config.yaml
n_layer: 11
n_head: 3
d_mlp: 384
norm_place: "pre"
positions: "rope"
rope_base: 10000.0
init: "normal"
beta1: 0.95
beta2: 0.99
weight_decay: 0.11
doc_mask: true
steps: 9186
dataset: "wikipedia_en"
MLP neurons of a small language model. Each row is named by its layer, matrix (down: output weights) and neuron, and shows model dimensions 16-111. Each number is 128 + 32 x the weight over its row's rms, rounded and kept within 0 to 255. A neuron's up and down rows have the sign that makes its largest values positive.
A block is one neuron, or neurons of one layer that tend to fire together. After each block is what it responds to, as a language model described it from the Wikipedia text at the highest values.

L3.down178 [111  81 202  82 134 159  94 105 121 120  89 126  90 120 115  97 107 122 109 162 121  92 131 158 126 106 142 114 137 208 116 221 149 172  97 140 115 140  78 139 141 155 184 125 150 130 138 147 137 141 146 104 178 164 152 101  76 114  76 103 187 136 126 109  98 119 113 145  87  99 150 145 111 111 142 137 106  88 128 178 118 106 110 105 118 124 113 133 119 178 152 104 171 173 106 103]
L3.down250 [105 152 130 157 109  89 145 149  93 125 144  86 109 124 107 152 169 148 167 139 139 100 132 143  90 115 160 169 133 129 153 136 156 123  47 171 105 178 123 158 143 211 140 169 187  75 138 132 119 143 166 143 122 135 114 102 135  72 137 177 141 123 145 139  69 137 117 102 129 118 123  63 137 149 107 156  98  73 173  91 167  89 114 174 117 130 110 127 129 146 155  75 121 153  63 101]
Responds to: Early word-internal fragments. Second subword piece of a split word, usually a short vowel-led chunk after an initial S/St, as in St-at-istics, S-ec-ond, S-uc-ceeded.

L3.down220 [106 134 133 105  76  93 197 125  93 200 110 126  87 178 138 162 133 147  98 172 166 122 132 132 143 132 108 113 158 125 123 119 108 147 172 182 168  96  95 150 152 125 124 175 111  96 154  94 143 131 151 115  96 137 106 145 150 108 117 136 110 137 147 109 150 135 112 116 115 104 143 102 145 164 127  94  77 125  66  87 191 106 146 130 134  53 137 129 195 148 100 172 154  82 156 111]
L3.down227 [109 112 163 149 118 136 165 132  96 172 112  75 163 160  99 197 107  92 117 136 130 131  93 120  77 122 141 130  98 149 164  83  83 140 117 163 121 146 141 112  62  95 118 155 169 122 174 104  76  86  93  64 152  84 151  91  96 145 170 113 130 144 164 141 105 121 130 116  98 115 108 158  88 138  74 187 112 103 138  99 169 106 135  83 149 152  95 125 144 147 104 146 151 123 138 192]
Responds to: Mid-word subword fragments. Fires on word-internal fragments in the middle of a word split into pieces, strongest on "ug" in Portugal/Portuguese, also Ass-oc-iation, Hosp-it-al, civ-il.

L8.down60 [150  83 129 131  86 119 152 161  53 152 112 123 139 157 105 162 154 109 124 125 122 139 153 111 111  86  58 126 107  66 190  76  75 139 122 190 144 102  78 104 106  86  65 147 153 148 115 106 174 136 127 148 111 137  74 143 136 133 159 121 138  94 110 106 120  82 128 198 122 152 165 126 190 144 157  49 171 121 173 114 129 103  99 193 138 117  78  98 182  96 112 109 161 114  87 163]
L8.down141 [148 148 133 152 125 153 175 152 139 127 101 131 175 152 176 103 175 101  98 144 111 117 167 110  98 117 166  89 138 111 129  96  94 131 124  25 138 132 106 127  95  83  94 115 222 149 142 115  59  97 109 100 125 176 130 134 146 148 164 149 132 152  98 112 175 126 116 167 156 185 153 104 133  90 138 105  89  82 118 132 182 124 187 107 164 124 112 104 170 145  76  79 142  79 126 209]
L8.down168 [117 113 135 115 136 120 145 124  92 134 108 122 118 149 122 130 111 152 108 119 107 161 116 147 104 143 202 104 141 134 134 110  66 160 122 138 149 133 141 128 132 113 156 163 127 110  96 166 111 132 112 113 130  86  93  96 162  94  97 108  95 157 137 124 135 133 153 139 131 141 157 156 157 171 100 133 150 105 150 113 172  48 148  96 117 158  95 147  97  55 157 158 129 116 114  92]
L8.down296 [158 119  99 122 150  81 112  74 167 131 128 154 114 120 139 130 111 128 106 161 143 141 127 124 138  68 136 104 105 119 152 167 126 173 111 126 124 127 150 105 110 126  82 157 108 140 143 141 127 117 159 132 148 114 123 166 137 134 139  58 106 159  60 148 158 120 100 125  97 131 158 129 160 147 119  93  89 155  84 133 130 145 115  95 155 170 154 146  91 157 119 104 147  71 118 128]
Responds to: Clause-linking "and". Mostly "and" joining a second role, action or clause in encyclopedic prose, often after a comma (", and later", "servant and autobiographer"), sometimes "by", "to" or a closing ")".

L7.down28 [121  72  83 116 163 194  98  82  74 157 187 129 119 121 170 130 125 135 110 124 163 135 100 172 138 142 110 100 152 133 121 167 134 136  60 107 170 104 183  76  86 102 115 138  88  89 131 162 117 158  99 154 184 127 133 161 150 151  72  93  92 127 135 138 124 142 108 158 108  88 166 142  91 120 111 116 116 122  95 119 132 144 122 163 117  41 126 116 105 137 134 101 153 138 110 138]
L7.down40 [158 112 116 115  98 150 140  95 146 141 155 157  95  91 111  98  98 182 132 128 182 154  97 122 102  80 175  94  95 129 151  99 138 150 203  98 128 117 134 121 103 158 111  88  90 101  76  99 123  96  72 144 108 126 147 129  93 109  25 187 126  79  56  80 122 145 158 104 183 148 188 123  87 150 128  91 120 151 109  74 197 130 119 125  56  79 130 168 101 120 119 176 197 159 140 120]
L7.down81 [125  97 107  54  47  66 172 127  98 110  96 163 112 143 130 105  55 100  76 164  97 178 168 137 152 123 104  94 130 162 148 174 116 142 163 143 103 127  89 157 139 140  85 124  95 151 172 133  89 145 139 137 121 148 140  82  80 129  74 152 145  72 117 128 160  89 128 143 105  71 147  86 145 145 142 118 175 120 126 132 192 109 165 161 169 113 110 170 101 124 134 118 136 184 143  87]
L7.down104 [168 108  68 167 155 132  78 179 183 171 144 164  64 122  42  96 136 117 132 126 109 184  61 155 127 123 125 156 174 133 175 132  85 133  99 158 153 138  89 147 113  96 141 153 170 136  88 108 181 190 133 184 134 135 124  93 116 137 123 141 104 134 172 130  82 112 124 163 105 187  98 135 103 148 154 185 133 104  42 148 103 103 147 112  60 127 155  76 152  80 104 129 164  85 107 153]
L7.down190 [140 161 113 103 121 138 100 127 133  53 120 109 122 165  81 130 101  75 124 146 130 122 170 113 144 132 112 166 163 113 111 142 112  71 124 114 142 150  39 123  90 135 159 124 103 130 127 128  38 128 131  97 179 137 101 165 144 141 142 159 144  82 131 113 108 194 141 131 152  89 158 122 134 106 109 166 128 143 146 110 116 146 130  84 104 117 109 135 152 117 115 165 119 161  96 126]
L7.down244 [192 122 111  70 133 114 121 127  90 159 124  72 112 113 114 106 145 113 169 117 142 149 102 142 155 109  85  94  96 150 123 143 132 130  85  65 152  94  94 164 134 154  64 142 116 114 139 110  94  81 128  99 113 136 113 167 147 138 108 144 117 111 137  93 176  68 142 134 126 148 161 148  72 153  88  89 120 134  79  53 153 119 116 105  94  73 141 152 189 149 139 161 183 134 133 140]
L7.down326 [180 141 174 194 128 170 131 110 106 115 154 109 120 150 159 111 121 117 110 170 117 125 129 147 114 135 120 156 158  87 188 107 127 115  42 141  96 150 113  92  69 136 149 127 143 124 115  70 156 128  98 134 104 143  94  88 140 113 166 139 123 135  96 103 213 145 129 153 197 127 144 222 136 125 125  64 152 127 165 136 136  94 114  95 111 132 166  77 187 156 108 135 118  47 144 112]
L7.down356 [144 125  90  80 115 118  71 118 104 191 112 161 195 114 103 133 113 149 150  99 105 181 136 116  96 169 136  94 177 104 138 195 112 122 160 157 157 147 127 170 205 124  73 157  80 157 106  79  81 136 132 114 140 120 104 103 180  99 126 105 123 133 152 134  87 143 137 138 142  64 131 118 123 127 137 138 120  97  96 166 200 121 115 132 162  88 160  89 117 182 146 115 173 106 135  71]
Responds to: Second-piece vowel-l fragments. Short second word pieces, often vowel+l (al, el, il), right after a capital initial inside names and places, as in M-el-bourne, M-al-hotra, E-l-izabeth.

L8.down39 [ 93 126 159 141 152  82 153  90 189 165 102  85 150  48 116  94 172 100 150 126 147 164  70 100 171 104 171 151  83 175 107 130  68 142 127 119 145 163 122 106 155 144 147  91 129 135  73 125 130 112  73 166 171  98 147 102  88 138 143 112 122 138 125 115 130 117 111 138 166 125 143 168 150 121  88 200 157 150 123 151  72 140 143 154 126 155  87 152 188 198 203 156 168  71 125 161]
L8.down154 [143 116 143  99 185 111 143  93 151 116 184 122 119  96 144 198 151 155 131 141 116 140 122 148  73 101 156 135 130 213  91 189 139 144 155 138 125 152 113 160  99 106 106 132 137 109 111 129 131 155 133 135  91 108 103  75 142 173 130 101 164 110  69 153 110 124 138 140 118 135 137 142 134 170 115  38 140 163 114 142 148 117 162  72  63  69  86 135 103  63 130 152 141 161 150 115]
L8.down186 [149 138 138  87 129 128 106  88 107 143  88 168 111 165 146 134 172 143  85 168  89 125 169 104 143 172 124 132 141 131 132 107  94  98 154  96 136 132 152 149 142 143 148 127  92 178  69  93 163 105 177 108 110 142 127 122 140 217 113 130 105  97 128  93 130  91  83 183 130 156 134 146 119 129  80  85 139  97 111 152 108 167 143  97 113 116 153 171 153 163 145 176 117 148 141 129]
L8.down325 [137 158  98 103  93  90  92 130  90 119 118 151 156 135 118  86 141 152 118 135 148  94 191  90  93  87  90 146 163 139 133  63 124  92  86 127 101  83 159 115 152 109 177 138 172 146  64 134 156 137  28 171 103 128  91 128  70 154 122 110 145 122 168  61 112 191 129  69 124 157 177 151 149  81 150 112 130 124 106  94 137  92 146 119 148 126 158 140 159 131 134 120 127  44  99 173]
Responds to: Word-final plural endings. Final subword pieces closing a plural noun, strongest on event names like Asian Games, Winter Olympics, World Series, Championships; also groups, vehicles, formats.

L3.down144 [154 162 181 174 107 133 117 147 127 153 141 145 207  80 115 132 125  98 150 165 134 150  68 181 170 102 157 181 121 110 142  96 162 154 141 192 149 145  91 173  93 151 127 157 174 167  84 165 103 148  95 112 133 138  84 151 132 151 136 129 183 108  91 142 114  87 169  76  55 130 173 153 134 114 143  54 161 140  63 137 190  81 136 128 123  85  96 119 177 103 105 187 142  48 122 121]
L3.down172 [162 143 154  68  97  97 131 153 117 158 145 149 131 139 161 112 106  79 131 112 123 125 121  91 154 139 148 133 153 136 101 139 168  48 163 158 100 128 150  75 112 108 180 154 187  91 113 146 169 151 148 106 118  65 108 121 158  63 114 154 157 108 122  91 151 137 155 130  88  86 158 135 173  71 174 112  89 122 146 145 153 162 177 117 139  48 105 144 140 140 163 106  18 112  83 187]
Responds to: Word-final plural suffixes. Final word-piece ending a split word, usually a plural suffix like -s, -ers, -ors, as in poin-ts, invest-ors, memb-ers.

L7.down36 [135 162 115 125 112 135  82  83 150 109 129 134 114 146 118 145  40 139  63 107 141 144 139 130 199 121 134  82 136 189 167 143 121 107 142  95 117 181  94 162 111 123 126 108  32  89 101 122  74 138  67 131 122 156  58 124 139 114 141 122 128  96 199 127 126 144  90  79  89 115  69 133 143 101 164 172 129 132 129 124 141 128  91 100 137 100 134 170 154 150 170 148 148  85 170  83]
L7.down101 [149 131 147 121  98 158 170 117 119 110 111 102 173  93 176 127  87 150 106 122 106 148 108 193  68  84 185  89 149 111 126 128 112 128 179 151 119  93 133 183 160  91 105  77 130 111 138 117 161 109 125 201  98 142  63 151  87 156  49 125 113  99 104 107 100 127 121  95 111  96 120 189 139  86 177 161  96 109 132  43 146 188 141 190 115 170 135 191 131 138  96 117 153 120 160 120]
L7.down116 [135 114 109 143 114  56 103 118  60  82  96 118 158 135 167 130 164 118  82 116 104 144 134 126 155 133 132 133 160 143  95 135 171 140 109 120 116 135 108 131 133 163  91  80 151 139 109 120 128 100 149 128 105 115  94 121 252 129 135 137 172 152 113 107  91  72  92 143 120 142 157 150 118 205 126 131 204 104 111 149  76 124  72  60 135 134 130 152  81 118 106 161 136 175 115 156]
L7.down140 [ 67 110 166 117 106 123  94 157 146 155 123 149 136 149 110 117 102 134 136 107 140 117 133 130 127  66 126  97 148 138 101 113 139 131 123 171 128 110 155  90  93  84 155 124 167 124 166  99 130 137 125 123  97  91 102 118 153  98 168 123 109 108 107 148 142 150 183 123 122 146 107 141 172  99 113  78 149 143 117 162 109 109 157 162 132 145 169  93 134 143 164 120 129  79 110 200]
L7.down185 [ 65  64 104  93 123  71 158 158 117 145 138 184 124 127  97  84 148  80 178 134 141 143 103 121 156 138  82 132 160  88 107 149 102 122  64  99 146 125 109  77 126 142 164 121 145 142 166 119 128 123 107 123  99 158  65  94 139 139 129 118  88 109 141  90 156 123  84  56 117  92 210  74 140  81 121 180 114 108 149 106  93 116 177 168 145 163 146 113 117 127 121  94 129  99 107 233]
L7.down206 [ 72  70 129 131 167  76 123 105 176 115 136 118 127 160 117 138 103  99 132 169 166 133 104 142 116 107  91  83 162 121 175 114 117  90 106 136 143  76 151 131 130 141 116 178 148  85 100 152 137  90 119 114 177  93  93  34 110 116 167 119 116 148 100  96 156 140 158 120 112 181 208 104 164  78 109  80 136 122 106 101 181 134 144 124 172 102  95 105 107 122 116 140 141 110 103 176]
L7.down296 [160 120 176 105 135  84 171 127  43 120 120 120 156 235  93 116 157 116 121 131 163 133  69 137 147  25 170 146 142 151 141 130 115  77 160 102 178  57 127  96 146 133  96 158 180 172  73 109 135 136 136 100 126 141  77 142 143  74 147 123 116 127 136 126  95 125 135 132 134 197  88  73 131  83 160 142 195  82 164  90 160 171 107 130 102 136 100 133 121  85 115 146 138 123 105 204]
L7.down362 [ 90 154  86 144 162  85  76 124 134 188 148 105 146 159 106  93  95 150 114  90  90 128 113 141 175 129 104 117 164 148 115 101  86 120 113 164 146 141 167 155 114 113 179 112 123  81 135 138 195 133 164 112 150 208  95 130 151 180 159  99 145 129 148  95 171 137 159 116 104 133 160 154 136 110 123 119 145 101 120 160 117 122 204 151 125 104 176 180 115 156 116 150 110  58  80 155]
Responds to: Plural noun endings. Word-final plural suffixes like -s, -es, -ers, -ions on nouns, usually before a comma, period or "of", e.g. reviews, albums, explorers.

L3.down24 [107 178  89 139 171 176  91 142  94 123 137  66 117 174  99 113 208 158 117 163  57 164 102 163 144 181  98  93 140 119 137 132 105 126 117 138 113 107 159 121 155 152  76 160  96  83 102 119 146 139 117 102  85 147  55 112 169 153 140 112 189 110 127 136 114 163 166 154 117 135 159 138 101 157 128 124 127 130  90 157 126 126 112 126  98  79 130 167 173 124 127 131 161  81 208 163]
L3.down104 [125 132 116 171 169 164  76 170  82 137 163 123 122  94 110 163 147 101  61 120  51 106 146  81 138 132 117  95 130 132 102 120 138  90  95 115 123 132 132  77 183 134  91  99 146 125  87 125 167 148  90 128 106 133 128  98 189 111  67 103 164 104 134 116 151 136 176 114 137 146 147 109  60 186 162 108 163 109 140  35 163 183 136 108 153 129  83 130  87 114 123  65 129  98 138 123]
Responds to: Mid-word fragment after capital. Short inner word pieces such as al, il, o right after an initial letter, chiefly the al in Wales (New South Wales), also half, Salvador, Palmer.

L7.down4 [ 82 156  93 122  57 159  99 137 122 112 110 142 136  95 126 141 127 130 159 147 127 107 120 131 170 132 124 147 157 165 117 106 136 105 107 100 130  85 114 183 128 112 194 157 150 129 144 120 155 142 112 157 161 109 143 119 122 133 153 224 139 166 128 118 193 136 110 163 112 124 172 131  98 123 172 169 242 174 105 136 132 180 160 105  86 116 168 147 172 144 120 145  97 185 146 153]
L7.down25 [ 71 118  29 124 127 182 118 130 113 100  72 127 137 128 129  76  88 207 104 115 106 126 125 147 150 178 155 104  98 124 109 126 118 105  93 153 125 130 158 171  63 105 108 129 163 153 195 170  48 137 152 126 195 119 153 116 155 116 132 208 132 102 109  78 105 120 109 153  87 121 115 129 162  89 148  96  96  52 165 157 122 140 108 108 103 111 150 133 107 168 144  98  95 127  92 103]
L7.down87 [ 88 110 154 129 175 136  94 135 137 138 149 152 113 165 141 116  71 107 115  85 156 147 132  95 150  50 127 120 145 141 153 152  70 134 140 132 118 153 135  76 177  62 137 182 183 144  87 136 144  88 100 129 133 111  93  91 130 130 148 111 109 169 163 134 125 118 120 190 139 115 133 134 142  92 122  64 173  90 117 130 113 163 154 172 154 139 117 126 205 162 111 131 108  87 120 198]
L7.down89 [165 150  64 135 200 147 130  86 117  59 147 163 153 131 117 121 135 112  96 165 143 111  98 170 123 122 170 122 136 188 169 102 141 132  89  93  90 134 146  91  49 171 126 150 108 135  60 170 140  95 153  76 109  70 156  67 127 118 180 159 143 102 151  80 100 149 123 138 143 141 114 147 127 113 141  79 154  84 137 188 155 123 140  86 157 159 117 147 143 187  83 204 124 131 146 166]
L7.down92 [121  85 121 189  81  99 147  87 131 126 137 158 124 121  95 121 105 106 120 130 127  60 172 108 123 145 162 158 176 138 118 150 155  91 135 181 146 121 143 121 138 101 179 103 158 117 135 154  77  43 154 117 139  79 130 166  93  97 159 153 121 115 124 120 169 142  87 108  90 168  95 158 169 117 162 159 106 178 155  82 162 139 140 134 123  96 129 142 129 149 110 108 134 124  96 116]
L7.down158 [ 99 108  94 141  70  95 105  90 136 116 133 135 167 137 114 135 108 118  82  61 127 154  99  90 154 150 159 139  95  84  86 162 136 137 109 124  48 115 148 160 148 125 194 100 147 168 133 150  99 172 134 108 123  77 158 130  72 161 104 136 127  95 105 138 180 175 126 149 112 170 147 114 128 173  96 107 117 194  90 146 135  35 107  46 105 124 166 169 126 109  34 167  48 114 134 124]
L7.down251 [119  98 175 153 136  67 130 112  50 129 163 127 114 114 132 107  59 141 124 142 173 107 188 113 142 169 121 141 148 119 113 167 106 123  97 150 117  66 151 135 187 121 148 197 102 116 115  86 158 124 127 106 135  92 105 136 144 149 105 145 135 130 100 143 141  78 111 131 111 136  98 156  99 114 111 148  96 119 159  75 143  89 134  90 141 123  73 110  74 120  95 164 100 105 171  89]
L7.down287 [155 122  87 131 111 205 168 134 118  93  90 188 113 142 108 107  44 126 119 150 128 148 112 147 174 121 160 124  58 176 184 112 167 143 133 115  93 146 125 170 100 134 182 129 115 164 128 158 120 134  90 118 149 106  93 117 126  99 152 116  95 126 138 130 163 105 105 158 141 134 100 124  34 142  58 128 111 191 121 152 101 128 140 133 162 186 179 142 141 136 125 138 125  86 112 128]
Responds to: Sentence-final periods. Sentence-ending periods (also before line breaks or quotes) across encyclopedic prose, plus word-initial pieces like trans, sup, def.

L7.down93 [158  84 146 119 168 152 193 112 180 118 179 137 112 135 102 117  89 126 119 100 100 171 109 125 198 163 197 112 151 115 100 190 119  64  67 131 144  82  98 138 106 136  92 121  94  93  59 157 119 131 152 131 131 163 114 160 144 127 177 113 144  98 156 186  74 152 115 138 103  78  93 132 112  78  89 190  72 117 128  69 105 128 140  70 131 111 148 151 146 144 141 170 133 167  88 107]
L7.down137 [145 109 135 135 107 124  99 168 147 146 135 123 157 145 144  71 184 106 139  61 103 127 126 119 113 151 127 140 118 148  76 144 108 171 178  70  97  83 187 145 112 122 110 137 136 132 158 100 136 168 160 102 182  82 130 127  66 152 168 102 122  94 143 130 111  70  83 131 100 174  78 125 168 146  82 119 153 136 121 143 159 118  94 199 151 113 130 155  99 115  97  98 104 108 178 171]
L7.down148 [176 159 120  86 130 185 190 107 115 110 121 117 140 142  85  83 114 152 108 153 177 174  87 165  95 101  88  99 101 129  81 134 103 132 114 120 134 148  93 161  95 115 131 121 120 130 124 107 119 137 131 120 133  96  71  34  99 104  91 129 130 112 115 100  94  85  64 119 120 105 128  68 111 103 118 164 133 137 155 152 109 185 130 125 124 147 107 135 115  89 122 113 120 157 150 110]
L7.down166 [126 115 154 141 112 125 140 103  59  51 180 109 119 139 129 106 120  90 122 122 127 146 159 169 146 144 118 143  20  61 151  68 159 121 157 111 170 146 133 150  95  97 134 119 117 113 125  77 104 143 138 181 125 170 159 115 178 131 128 159 152 108 144 103 144 131 138 144  98 142 150  98 133 195 102  76  80 166 121 166 140  96 111 131 166 159  85  76 127 153 136 149 132 170 113 178]
L7.down170 [148 177 114  78 140 177 116 105 118 124 148 119 163  87 126 145  70 157 146 144  65 152 116 112 200 137 148 161 130 112 167 153 138 125 161 185  98 142 153 105  49 107 117  84 117 129 146 141 157 141 108 126 134 185 171 101 100  84 131 113  70 115 203  72 114 100 177 167 134 122  95  30 120 147 152 112 102 124 135  58 157 110 109 105  62 123 130 105 143  94 131 132 113 183 121 121]
L7.down187 [150 119 144 149 161 135  90 133 151 158 105 178 137 137 145 187  95 131  69 100  95 141 108 153 112 163  86 131 139 122 169 154 118 111 125 150 141 129  86 100 125 110 154  99 119  54 131 186 123  65 121 112  85 132 141 114 124 176 116 124 168 141  62 172 168  80 109 109 134 105 197 169 134 162 155 141 128  88 152  79 173  89  97 138  55 112 112 114  84 117 118 177 130 143 142 187]
L7.down202 [150  94 137 133  71 151  45 118 156  80 156 109  95  67 171 113 132 145 146 116 172 112 143 158 119 128 131 189 172  74 131 124 163  94  54 122  93 144 129  88  99 138 145  80 123  61 124 153 112  67 141  53  90 135 122 116  77 140 115 150 100 121  97 107  68  73  91 155 106 136  89 120 172 129 130 120 126 141 119 143 117 184 105 147  98 131 155 196  74 123  75 139 131 117 152 140]
L7.down331 [ 49 124 162 112 138 181 145 144  38 149  97 128 171 158 119 100 117 100 149 144 100 135 117 128 146 150  63 168 151 129 153 128  76  47 162 130 124 125  94  87 159  82 145 163 169 183 162  89 121 131 164 142  96 114  84 154 150 138  74 109 151 201 186 155  92  98 177 126 142 150 129 104 114 124 135 115  84  87  88 161 119  81  85 162 144  86 186 109 170 147  54 135 115 110 131 150]
Responds to: List separator tokens. Commas and "and" between items in lists, especially role or job lists (producer, keyboards; actor, comedian and), plus scattered mid-word fragments.